config = dict(
    attn_scale=0.125,
    init_std_qkv=0.0243,
    warmup_steps=69,
    max_seq_len=512,
    dataset='wikipedia_en',
)
MLP neurons of a small language model. Each row is named by its layer, matrix (up: input weights) and neuron, and shows model dimensions 32-159. Each number is 128 + 24 x the weight over its row's rms, rounded and kept within 0 to 255. Numbers have three digits each.
A block is one neuron, or neurons of one layer that tend to fire together. After each block is what it responds to, as a language model described it from the Wikipedia text at the highest values.

L3.up229:154102098155178150104154120144097122103130111130083146115166113136110132139152141183104102099133133115182162106116124090099128104136120154072127145101120107128122135158120125133158166124131146152079154150115143096140105154130176140163113174130157173138161148150126135167117143146139150130154137123093133087150151104094113157116132124173088143090138103141125150142121168136136116108148
L3.up288:121135131131110142078101102133126153101130207108076142110125065133128114140118107167096118142119116152190142115090107161076127139138132126110104186158090151102126140109121103109106135170163127206101099142132161138109137135125153126169113137133135129147158132153106125130111077132127091080112154110102138113117164075126147100165104101165116137120140108186163137158164136101109091145146
L3.up297:146101163189091117115102164114114150150170155099089119126145097154128147120137128160121096111155124127174147109121129116147119150144164160112097089105132146114131101109112110098111108166108135155130116129111156139104131140147142148175130109106083138104143137107095139115130071118152106099105112121097121141109140084133115132133114106168116133121098109169147161139140180116142101104158
L3.up445:144106138156126156118131143125128157135184117110092103117170080151134133115111136182077103128164121132164127087109131118094110124106162151119090166105129107137132149127121113149118136128135133156074109113125147128121146127140143103164119153160141130142147152118141145173132126114105127106114157123122173068135159066116158156142125128175099115114121098150122135138155143100120145162149
L3.up540:160145128162159125137109116137119172120124157087094140117151130132126086107129117165124125108112084141165124128117121086089153126131127124111088131126121142116085155130137125114101122129129137139087109104087192143096136101154145122148093138120107092124123119134098122124152114120081102143118098105120140120122146142127141124101095115138083149152110107117132124158120159103145126153139
L3.up804:141098160160163112128110127144141140114138174117152135088147126106144118134072110171100134100159126147159118176121124155083146170136146131084093145116143132102123155096133110095163156162125100198082174108120157140114125134105098155151109163132121153128168125178129163109156092097131126094102110120126123117152202146138120156136109137156096119134141087147125127112110158106126202125127
L3.up966:098147111106094168142147123140139186073107187077086134121150127132106176143155064132100121063152169161151145098117100111110157131166112123109144113134114123137111096081099133067142147130157111153124114131127128098147107120151118107117102157096086142158159122109108140182145109136126103134126114109104125121177145141129125123139145141143103113146122115107130157115129130150094131110106
L3.up993:137089128172096135097104111172118141091135133102124147128158094129112158139119123164116120130126098135153148096101133132111122148111111131117139107143144110137125126129131102135101140187159110147110108109129160115159123112141137163189108145139098140163157138126141122170132101123116113123088166143097141065190165119103150140156150161118094140151099123181160109134146136101125161158117
L3.up1006:147096124189108145142119085116100095123148131124090077169130137138116145151135079139114134111120130142164093131128109111137116141140124127103126149136093171133132114122147131112157133111134111147133132100145153123139152142111138113127120131077128116169121101079107180152135091112080123129119176159084150162128131096132110132121096160187093124186093117142134117156177107134113112116130
L3.up1184:097115077137167114122127109170123112145113172104134125082136118148132158120134102118131147127112117144165149116102115109103140171140105140100125131102104179091116138173170116130087130151134135180120074103133151101099152078129130145164064156120097079146145146132127122154169098095179130124120159150087120099087176066122146122124129095209084163127074144165132133148167176108110141165082
L3.up1257:133147173135142115149116137110113185158164123090097141117120083164150113090138173125083134107138116112137143118094154116111121110140126145136119136084139110130137102145135066096166123148141152137122102133117128150127100164170144153180093162132112145156150103128118164139108125121129094116129139103143153151106130136114153164090146126186112144153133116158138131132119136124107105183168
L3.up1633:139103160117119169158137116112143145111140158117136118145194127160099148129125156096127173158127098126139150143122102077128155136119108112169122164127124179096184152135123164134144113095109124171140158154118147146122133128114137129111095133132129101147121111133094083142133100153154157093149137074169114088084151148147124130084123155131101190130105097125123115122140120117155145117135
L3.up1735:130108132128127127125148121145122139150128149117106120135131114142094179128113117160136109120156086138128083082130099113115134172112126137134072111137110147121135217095099143125111140129149142134112129099140122127143101168155156117134128156137137141099144133158132148127124107120128102159108147137130147071116172106132119138136154149169110146144162110161120131143146141108153164139103
L3.up1742:141144111186128144149094109151114150134143125132084123139114087117163136138102151160092140126142113175146144120077093106058116137134135122123089154114119134113141112118112058105115167141170131158136140124093149123163119108153152156160065157128142115126149155127131190157153057157088092128073172137096147089171189089127133136131153174175084152103122127144103113125155173094092151147128
L3.up1786:166152148099125109132127123150138135107124185111098110113129145120088120105138125151154110133111122124136130133111144139102117161124086152118110156102092145082112136131124116068114138135134132119115171135122157154140127132135130145080100155129120119136163120166123117137156085092109120123115144155118143094112141117118106144163119128155130163113109122162181156131135154148133122173168
L3.up2067:077127105162144141083123119152142157134098165134093072150139090114124175137118114146122136119105096137170157125103116121115120126076089131146101164105148166101128127107145113063092123162131143131127163099117161129150141152141106145142099162169104120135163100104113145174163109090152135163141145167061136144096172091155108123147128154161078139116127121121137174118138146075122156144145
Responds to: Section heading start

L2.up915:112147134127094116060164119108101159146170130111128140129140098127157159105135111143097070125129098135184130124111127112110133106135144160109118147127102129127092121102136113109142138160117084148106134110116166122128109165128167126153108159157120146134144148161147149145143094127100100143111157112096126101138143062138118123156143149137079161139126083157128135180141149123162123144122
Responds to: Section-heading start marker

L2.up1807:132098121112132115135142187121143154112175136131098120170092143125128084153125120130145100152135150144133097133090112110129124109083160157100136149135105106125120060108106151112124123139129131128124133111116087116137126060159176123130112099137120177113150122165132176147119113129124162152107165135140149131119104110128139137115116158133129177122129115134098167113180136138145126086122
Responds to: Nationality and place-name pieces

L5.up257:121158105141190092167136131084126116123132146113140125142116158154144078151142133148181101111168118153157100135107116138142147125149090131144107123132165122163160118091140139106151092121123135183133120151074083135137153142098114090151079116074093120089098171102110157121128102114115132127130151112127139115133095095161091153183095139096121116101148099143175141158093132152129125146136
L5.up1615:096133123158131075152192133094171116153122150146113155141150161101113119184109126131151152120122142132119116135135140141141118127093131154144087128140124158111133123147119159110130100123093142153145129058078101130094112145131108076154130085134117134135121113177112134105120122146147146141134122167105154121121132127111099154116137090145121138173119134152144157106124141138122111085122
L5.up1661:141143081139133085119127108131104120119156096152141112146146138137115100155109112147152141081110131089119096138140171144151074094130137130136111179115160104141098119168133146115115109143123170138140128112121119122106094119130115129134132121127139121130111143140093165159133154130093154109134120125091115097110104103121087162143112082156130132122142121119147115144124128174125129150109
L5.up1852:119135137155121106120152134116142136166146169178115124184126112130120143159124139147134118130146154125107122126062109167095103129113145110167092141165126146174114107106154141180129114132104161105149159071135136166124151099125107074110142111124082151117124154160112160125153126129138111076118137178090148090161113151130072177105159130109105130132162121121159134123104112111131107125144
Responds to: Place-name endings

L5.up280:150127123168111109148118141125125147124158111142152154103114107145113154089080064131115112141121145134108093145087143121112136104152185095126123091169124132144109158110131149129135139144094107133108148192101140150091161134146104134129150143118212131171125121104098127114131138122113151132111102126127099131157085096118063132116109092133140154136127110169102118117130073128133109152124
L5.up1757:156102119145082126146162125122118142101113133135134129144116132133136133146096094178090134137159145146162060128130129153122142114100100121115159146087118081127120130111144147172132114144115110139046133125097144121156179177156141098135145159144106124129131135146102144143118118140105120086111102129152088089138147090102108145124109122121098121134108105145105166169136131141157144147135
L5.up2109:140102124112143127157112083118142139140128114117139116152131122130174121117153155140082158117129120110120116152130071112126136087136100109152090130171058146150089147120145105142082142141129094152133142133105128116142097121163131147116122126144158175129129104156125121119116078112105122107144116150087112115130100133120148145113089146120111156086148156160082113108118116133146158119121
L5.up2238:107102118147146127103142140129115166083110132123121147143129129146121108106117125141118157126110077104105143104125126111099134172097156085135073130166137143143167103111162127124130091113153164127126114101135095111083162107141106161150080140118116130110108110112127168144128124150073156144120158131133107113144118115126098117109154127120162084139102100117121129109130124140100109149108
Responds to: Mid-sentence quote/possessive punctuation

L3.up351:149172139160157075151095145152134110060166161147125113111110130164106134097128136140138093124124094106159090121073156160129136149151118132178134133149142137138167129129097099156142123141155144125188123150136099126114128103108134099129132070109128116147130170175116153136117144104144122155123161077166101156096130158134071122147139086096124176164145144106135111118154146146155083142154
L3.up765:115139119166150122111170108151135162093149173141143158125184113135138103136157092161104156102142090103115101164084142164126128111160117145082154160104090120135106110144128101122106116107124103127152126128127159108129115093130123102139148108119116141168120117138116117148108135101140178060109127126136155098155115146164086122124116099114137146125116099087130128134114100166097144111088
L3.up779:081048076120112154095130116096144136119183161108152156119087129138127145114118128129148109128110116144146087169097115109148113133084154121117111131118082172095138145115104129111126149123126177132185120109135121106100123113139119139146095102120144092094134113131110167096138125094166126154085083089166137157117147135087083140177154124124156120158146139161155128118099122121115136118131
L3.up823:113151123135108104137142132114127135104109101156108146126120142183108148116150086132132106127161106189162132125101088101131166116131120087131179131110084138135109103160122114145152123105197135149133138117124122158156126140113124103143111169105102143149151123134118130122119136123143097154127119132149130155143134154169078112097158122136138131097150139144123118144113091138149131123128
L3.up1131:091119172130157109146138157115079138108185139153093089143145121118146122120139125137147114086180100115161124095109162166102152116092139166163098127131082189110148122109123104101116094133120170132168126144114131105082165109158174124151128100121076135091118138096115144137094134134159144128113172111113158113150098101126070166097147100089147149096098128141109132124126161150146126126104
L3.up1289:136204127120145134107122153127140099116146122110115142096134180099144116166144142137134109073117141114143067123161140124119129098122161104192128101128109161163128120139119117113146135117144187110170137106082114128123115103120091131130096106116151120137131126144111169113121097115134143123097177104128102164091141131110095137152170061108135129109121151121138142135187123154112127113120
L3.up1307:098149174151137107169190147136130106155145138154123147124106117137142115162149091135123124059106136151070126138091131139095125144118108151075170119082164149108096146112176107104081149130080113139185139128120149090133113107131135120118141093134147157133128136123112170137088121111135126141137142162117124154145134127097116147120151130113169153134099120131121106084133118163150170081126
L3.up1338:123194135144148082155116148147105108082163135141144111133101127123113141120105147076168097124067127127141149135115129145154086136104142133157144142144139121152149111152082119090151157132152166145118171138119101077119122159129129111132077133142176150113142153133151096149141114128120123090129157048159148136108129164092120110119141175109120174125135084073125152110118137117115104174147
L3.up1493:129120168144135108104107110160138148100190147122118160120151147161135118088128116110116094103086112132154131136120105105182143125082124120142138150094116123151089110115070119144160140158141146120167169163066040093105136115091113112110146127135107130133142134171126197122136152145162116147143127109084109170124114115122093138137154062095123135137147131169129155126141128115145127108141
L3.up2034:125169142144123089097159122132194117120142124153162125156122112158116109134150124151133148143139134142138147133135146156131098173108110118200105154100131165142085110166113153036155094132166130142128134133134080129142152117107123125118141113108109149084085141129092171148115140144144165117115140111083132099165113114141094139137162169150089142124117137160131112145103108137110146149131
L3.up2118:111127154164122129146119149148161139124125167116126144135120095159085136141151149117156141139119161097150060079121128099141145125158134141116115126145085162145151100133120106127165144157162121117118132116157064097156134075139085127156140120115123129104093139142082105123128149153145139117142109101135162143146132124109121079072163153138135140122143133126102142121126099109125141093146
L3.up2272:120122137131155093117113140116121131110125117135132140102102120190148139081135141114118122098139148121151153152137147119072146169134110148113115142126119142138153141129129132132089152133102118106154148099101096117141127128165129132080124116146101124104082132123122156125143152115166156156162140179112156162119108102131111154127094149115105158141129131132116133122106124118136107134185
L3.up2323:121146182117107091203172109163127117119102087170180178140116110130121114150161124117100126087100156129129133076121155153124084140135136120123169126151108158129117088126148133100101126131123120124129145089133107103101161124105116142127141145113100126142064122132127110130131116079174144121126162082158107161078124162154106161112150110162103145106135118150122188129155144176154128194158
L3.up2428:107111180121136069131161147105130101119145175147128160154113177144109119142128120078159139128167134125140102091104127146087107108111091156144106146146112128109158136149107124112136109182102150134125078126115114125132150144173104106127095130154100134139095111136066148102110193116136129166106133133114156108084115183128124104152202161102091117095137126098171119109117123144126121109130
L3.up2487:162126138142136108174149145124136104108125115167167126129144127134133104125126114127132170114148147081088115160100148112122131132126117143126104132149125163124107127113166108108139107112128162136148158123123081072166136132131110134118154122123142122125097140103113146085113121148128137113141109143150103137131114142095106171076128075100121099118133126114151136142142089140103179110128
L3.up2490:071122127105171078108127136098158087151123133123114176079121103128087158136124100126168123111171103099104073150122136159118068115118146143145094136126097123128126112113136122143162125139066171136126121089055092124128117155126132153072099121094107110142095158132120101134100140135127150184097197147123151132126105122123114135120119176112117126131160077122095136104163129097147112113096
Responds to: Nationality and place-name endings